config.yaml
n_head: 2
n_kv_head: 2
activation: "gelu"
rope_base: 10000.0
qk_norm: false
batch_tokens: [32768, 65536]
steps: 5419
MLP neurons of a small language model. Each row is named by its layer, matrix (up: input weights) and neuron, and shows model dimensions 0-191. Each number is 128 + 24 x the weight over its row's rms, rounded and kept within 0 to 255. Numbers have three digits each.
Before each neuron's rows, "fires after" lists the tokens most often just before its 100 highest values on Wikipedia text that the model never trained on; "fires on" lists the tokens most often at its 100 highest values on Wikipedia text that the model never trained on. A number after a token or word is its count.

fires after: " S" 22, " n" 19, " c" 17, " C" 11, " E" 5, " G" 5
fires on: "our" 31, "ou" 27, "ear" 19, "ad" 9, "g" 5, " at" 5
L3.up740:078093127149167183127123097143183123099108122138139085144146113159131158154139135143132125133158134140115153102136117119090139134149117143141108093140152133149110082133146128128082110127107144099132156165139131178115113129129151121141077171128113157114126143096134099123143134094058110127149123140083130117118123155117136141146127116097160136106104166171108121145144139127131121131108084118090125136205121094115115144124095133175128135133095153180107091125100124131136166113121116111142165144128143121117141119133114104158134138163136122178158145184131177144114129127119160176

fires after: " E" 25, " S" 25, " N" 7, " O" 5
fires on: "y" 20, "om" 19, "s" 11, "lect" 10, "um" 9, "rib" 5
L3.up81:110082166080171126095142100136139167126157132108110098157114140155108131084097115144100099134174117120107138117104122122098116158142090112109135126096139123122119130114092113120120117118159153130115147147116123112130129101126125115097180174085168129095154135103149115178149100133154145099163148147130093103111160142138140098115100125125172092134094118164107113148155090105149152100102108148095132138153084096151138124104108179082139100137124151117160122176131137099150162133114156145144123100132101122147097159154085148133168166115140158111153149086132131105108130112130129137

fires after: "-" 16, "==" 14, "x" 9, "===" 9, "us" 9, "ack" 7
fires on: "C" 36, "b" 20, "c" 14, "w" 4, "gr" 4
L4.up10:152156099135152098104146150121103142133135089128131135113137113151139120117144127125138145134137106154147176134153116102124088133148089162095083131146086148123153125108128094138157130082090142164153126156092138166122163146146146100092105149148089159110120139091090140113108147154153088141147157149147125103163137153085150094132124150164108146143110119192120182143131147107121119110157145117088152170141129175131120083101114104141105111130144103125148146122102138144081166148101091103119153165141092109134099101135105135130110156122143137135132122140073129085119113163149123108

fires after: "==" 47, "-" 15, "===" 11, "\n\n" 10, " (" 7, "\n" 4
fires on: "A" 33, "E" 16, "S" 11, "R" 10, "M" 6, "C" 6
L4.up422:103132161112124092142131131117131186134146150100116127152077094133122128154116116171113094151163123106141126152120090146115100152164144163118140135137126152130143139116118154089099138151110131114130116144126129066137120103124157120109121104182121115103126100074149131116140138082129084143159107096155126123134149168112189115146108154186132128111126160124125168094159145132121142136158086127076136167090130121180133150126128139115139114090118077148138171111131137135114143116115079118144132145169122161129119123098122133114115092121156121180136110104148106106104080119121110095

fires after: " b" 29, " t" 12, " c" 12, " n" 11, "ite" 10, "ill" 6
fires on: "ro" 20, "o" 20, "ational" 11, ":" 11, "ion" 7, "ut" 6
L4.up590:106123121136159141133127149106148118147109104127134101130145131123083094102112136112141144104164162144140117124116075138115138097135113127171151105123106105125145112106119171135120125128141128143120129148129128160138149131160162166120102122122154141156161118151175060141153117104147126096126123092117131141085138097168141127123082103103112140166139105150139115122081116085196096122216143082131090083114139102132124109145149145108127131128122129122142136140095148151149110152105148126179162146133149150106077137089129137167131155147088119140154104114138152160134175159124140111

fires after: " A" 18, " I" 15, " R" 11, " Sc" 8, " D" 8, " M" 6
fires on: "m" 23, "f" 14, "ut" 8, "r" 8, "i" 8, "iss" 7
L4.up588:106150141176124115113138094171133149149137138121125115084153159110121095168118127097155150085142148075140101123110145134087132147145155120140111130124157107132137102146133116134137107137142109119098136179131133172190114174143115142109144167121080163148102156163102104149111113163140166110109137153141143159089105115119131139158125113139142121136140150140102141157152108143123114180114130115169116156143124093099101086090153145080093169139140138147113114117116100115182132132082141152137092131164172138102146132138110086118131092099086153114104140125129138127125143155123142092

fires after: " M" 32, "1" 11, " h" 7, "al" 5, " m" 5, " the" 5
fires on: "in" 31, " min" 22, " pol" 12, "on" 10, "ol" 6, "94" 6
L4.up301:122112162127128105106111106125096122127094121103101119125153146120172131125109122124137133108104152099162093097064158115145118160139140123154104133140121154120102118132139131154155143113143136129156137127139159123148134110135080099149114144132130082149141087119157150124136100135128097110126134135150182132126093110084162146121172128100087132134098171164179123142144140101111116141111173142101070122149118124131099182119099154126125156171107090135158112091113131104104135153103096114122155150117113120115127070132127115100156074133139131183154112133134105112123110123071076091

fires after: " rem" 14, " writ" 14, "^{" 13, " bu" 10, " ab" 8, " Pr" 6
fires on: "il" 19, "ten" 19, "2" 13, "ain" 10, "age" 7, "ime" 6
L3.up513:126164123112135144133098125108140159111156113122121141109160119130156186091149121119120110120131101159104155157170117116125095136132142161163150133127149115143118160147124144117158092167111078133079112148133139128131168109123129166134109146140132151169144157154117125154107126156090121140117102129118144112103153094146140101111090111158141089158146089127150121117159146084081190111119162162124135163147125113119129144151160122151129111121125181142146140142128120139125107183141154118126095169161094161090098133160154088153090108099102096128101126143116130138159102175110082107

fires after: " comp" 14, "em" 10, "p" 7, " Col" 7, " Com" 6, "ced" 6
fires on: "le" 24, "est" 13, "ed" 13, "ific" 9, " or" 7, "re" 6
L3.up490:161138134120117104140126117127094147112107139125130109110095136136147106114163124149156151081112106088154130115127102163106137179154133149180131120173091100092139135140149127098110111144169189146143110134177107137148090106144109143121167145077120129151136088131144151178093108152159114143086146149128163160146112169104136149131118093105109129103128131136079137115170086107127155109126160146102137118148147116141139136103114098104154149148119147157118195125130146143142107121160146130112127091186093124158131150143163133125111138109102159147161108152157128160127120139116110160

fires after: " rece" 26, "or" 11, "ro" 6, "ar" 5, "iv" 5
fires on: "ived" 21, " of" 13, "ed" 11, "ant" 8, " made" 6, "ss" 6
L4.up331:123106125149121100111167151166137116157129157165126133105140087116119109134079125119137097094159125146162109126114101099135105163125141154097139121135191130147127121143098168145123162105129157112137095117120104102103136149170130136095154110141132089133142129108115101171134110150106144108091183120123173153072119094130117139148112163121098123087152147144118125106185142122157127175102121078125089119103113139114143162111122127135116099110141187147132114105142111123115131165106102131133118072165108129180154144137115111120139080149168120132149125119155112148116145093126159102

fires after: " inc" 12, " l" 11, " dec" 9, "ot" 8, " ent" 6, " est" 6
fires on: "re" 21, "em" 16, "ed" 13, "ran" 8, "id" 8, "ab" 6
L4.up107:105156121125144132115090100135145166154162106090116136176116122103076194097160152140112128118111133107124130153107113138160144081142088138124144121140115095177131123176113146122119165163107189152099111116104123104133113095131110141104165136118145183125168127114137142171100171139069143151143119124140128137115122139120134099110105135137104150134136111157144097114145130109147148126111166120156113091136165130145132107158144108119179132133118137070117138137138090143109097144114113113156132172124175104134136144096112147161151139147114090120124111139111133081151143168115161161

fires after: " b" 20, " B" 15, " St" 9, " Bro" 5, "r" 5, "y" 5
fires on: "att" 18, "ep" 16, "ig" 8, "ther" 5, "ud" 5
L4.up520:102097130102126128089109122071139072145105150106115182078138173154105177097155129108157134109172127145138145131117193126095095165143133150135124095138158113130133128140128153117178123110106149135100086119107151116102130143131170141087134101101139114119129156111129109139132107109129097074172124114141107130083146125137129090098107133124116135183127127133140117128137122144115137133116128105127113129117160130173142130174130096141125097120171116100157146102098123158108078142120187159138121103109116153119105110144155168116112104125153106154126152128122160139160138135149174120

fires after: " m" 26, " t" 15, "ign" 7, "and" 6, " T" 6, "az" 4
fires on: "i" 25, "aj" 10, "ab" 8, "im" 8, "y" 6
L3.up406:123117140128106144154164160130113124156134160096122148151104110138136145143093114101109128166111109127163123109117122127101123120147170161142148171160153142121132147156107118096152160142155157149162124152096160161139145151134087086090125131135149095136146080129143075141125138105135162093112127119112140124096131137146128162113126126141157145103140106116127139121096108090127139126076066131121143111142072143194141116140117134129078134148126103105138111113098118140143154103160176108137159158136100115081127127133090117158131110139159168159080126166171138167116103123142108170

fires after: " he" 15, "o" 14, " ro" 14, " l" 11, " w" 9
fires on: "on" 18, "ir" 16, "ar" 9, "oss" 9, "ost" 8, "at" 8
L3.up265:151135125148137101120155161124127083129116151144139175091123115080148113150085154107156126126109141151118137104120134166126147157179124151118123101113117130130122096132142120132084112113127170140175098105118148106115131145152109124109157143117167085104122131176144128109150095129073101170110131165123099124109107098124127128109139117143143152112134133176126126116103107090118097105160124144114135146199119130127086144155074103107134114132131112092155120141154078132073123146122152103117093096152089139147122149121126127154102100180107117159076123152129101114113126168102154115

fires after: " gr" 15, " mon" 12, " b" 10, " h" 9, " cl" 8, " in" 8
fires on: "oup" 15, "th" 11, "orn" 10, "ow" 8, "ub" 8, "op" 6
L4.up617:111120176144116137149128152156126158133144123091136122164114144127180125125113154161100100135128106142122172132117116117120135150148134100138097139178147101141157080161196113122095149125109147139102133135093123071145129116179117099080126147151127121121107118096113098096098127146112148151128178123113123138139127115114157127108107115124104144167129155129116090106055110125143070103121146144129095115092100099126133159154094073077150102128172149142162106147135154142122124114108146139110171144170153140127120107129114129109132160098146140148129082154116134116109094130131147141

fires after: " E" 24, " t" 13, " te" 6, "ing" 5, " se" 5, "1" 5
fires on: "x" 40, " ex" 19, "it" 16, "igh" 6, "in" 5
L8.up44:119130140089124113112131162146176143149156157169145148164144125090095129138085132146118140133121168122125164141095119181145169103132136162123140141132099100143132114112147087148134154110129101147101128117130088132118140140145084106115115164102104163101133138103108123090094155146110109105140171162104113132102138130101123120150109089066146167121136129101120116136134076134089092118115126082118146173097143161142134124172077117122173123092134104122204128140134127126098126113100130117154118160157142137105123110128118154113161143137117186127129133166161158123123137135131121097

fires after: " H" 19, " v" 9, " A" 9, " Z" 8, "S" 7, " F" 7
fires on: "h" 25, "er" 18, "ers" 11, "el" 7, "us" 6, "or" 6
L4.up506:109124093120131142116152123140102170117184147174099077149090168169138118124182130102167112130101123137086135130126175145114102099092148115103140135152127119084139143129131079135122077116096100109120135120113184130167136109121127076137100124073109140070153138175121120122138138106109126129119127120119143119121162165126109141107108148107092067124140094115096105147092096159134161160131152107121100147107088114096107103132152132114103151122140152120101123141115092132136109140140117121128120122143161126135154098141161096116146110106101166131130137106161112132133163153113115107

fires after: " ar" 13, "ig" 10, "t" 9, "st" 7, " St" 6, "ow" 5
fires on: "r" 73, "e" 5, "ot" 4
L3.up165:113159146082120157156113118125123162104115101098152149138120155135162164111176126127140129072076136155122140117163126124173145146105105165078086144127112119145116143153104123080102132126111129105126132095206099112143101111165129168130099159162111152097128124100123069129147165080153130145154131124111130122173107094109140142101136137092102131154113132135123166140139128119117132092133177139145118094129128126111140115120138112131124163136122120111077182111165135115108113156114116111098103140137144112141120114148125159178126147118113130127071141128134141072144147107132126131

fires after: " a" 24, "st" 14, "l" 8, " f" 7, " of" 5, "ation" 4
fires on: " Eng" 21, " " 16, "u" 13, ";" 10, "ru" 7, "ver" 7
L4.up653:152142150164155130144105126141124112120060164155134141123121122089124114145107079085077103118145130117076086108099113146133177126113091157111119172104127150126129131134126137147119113122118129106139151152104101124140081148144143143097149158161144120175095166154110130127118095110144111142145114147123129162133122134110114135135156081140151104191081142113148078151124141077125153125138136116103126063138116143110125113102121107124072157126098121130171149121155153115147127124111157122115146092093130142133128177127145148125112146164127144127100110130130109111113149185076125123

fires after: " num" 28, "p" 13, " p" 10, "b" 9, ":" 7, " h" 4
fires on: "ber" 28, "it" 19, "s" 14, "t" 8, "is" 8, "00" 6
L4.up582:168129107103123155141122135133120113067116125110083129146155128183107179136096149120126132168082111137129091101136103138119086115146140172152134174170110166156123142108090150166136142113112130112111098107148127099145136136152125131103136140153127128132119152144121124099117144104092170117167132130148085138155118128144145126099184080132111103155157091151138114102151108126109121124136128153134145144144145133128140177138117110131105088105106142095142131138098110117132187169121152081133158157115163103150137108157164137150122111101109165158115172098164139111128143183128122114

fires after: " St" 28, "st" 14, " est" 14, " st" 11, " C" 7, "ist" 6
fires on: "ad" 23, "ab" 17, "y" 9, "ru" 8, "ath" 7, "rib" 6
L6.up603:121155122150166181107121136090095125098118117159148141154091160095120128126143117076130140099165085138092146140102097096114136118116104128116104123132136097119127136154134141189149108166122129121112108157144086135142075179164116156111129117146133127071163106107115158116089122118113104136110162103094133123111122136100182120121126119122177149146139109101152155159144135127091135110127099131121131089140138106131125149151116117130142149108150101127103158113168138081157126107108132090144133148108140107055116173071108145126117095114136140111112134143149105155105160110152142137

fires after: " R" 16, " r" 8, " b" 8, " B" 7, "r" 7, ")" 6
fires on: "id" 29, "on" 22, "od" 20, " is" 8, " was" 8, "ther" 4
L3.up635:139118127136132100111165116086138114110102103126171146151135141158121103105136158093127119138095084155138155128138160115128095168135098097109110109113131138129121157143144114134095094144139121118102129143160108126141135142154163160111189133142147151112134115155137162152143140163104145127181144157119121139132173122136132168103126139107148189137108157141111144152207134123147120093137127146130144090109122155169144157102153112155097152134135122146132111103079127116083146184089155125136086106147131122095131109165150125121166123111132141141147142126081111145130101137108203109

fires after: " (" 26, "\n\n" 12, "-" 10, "\n" 10, "==" 6, "." 5
fires on: "R" 65, "C" 27
L3.up759:112131140057105111107142145163110152166141135105123154159136073137141103127145120101067120081173130129096170109119136101189167125136122138125118083202077146145152137135116108104112146130115134142149083118136105106125127117094088145130127089144146140110127111090124131101117125131097150093156103136120111133139147131098142125115127139153117107151150128111131126108130128097118162127118096142077131117092176173118113156138131109090132151131110152154123146123153115133137108149114090111139116141174123143105068158122104136139140163094099116144117157079114120147119098111150138098

fires after: " M" 20, " A" 13, " V" 7, "l" 6, " D" 5, "J" 4
fires on: "é" 24, "o" 10, "el" 8, "f" 8, "j" 6
L6.up698:150140133112148144120122107151127106094125106096142103154148133129087111153069118114171147120127081083134118125148149114129124084148099119139158140125141103111149175133126183121140156152087165154121180117148143161146170133136082123161117120135111139124119134152104119126117160147133108166062150144126127139127158112099112086127134135127113127133127113122116118090118082129137121153119136100171126114117116111089075132144103146144101158152111079178108057112105099106169132128112135151140154120165121148159156155135127121135113105106099152132156123118156104173137083134104119116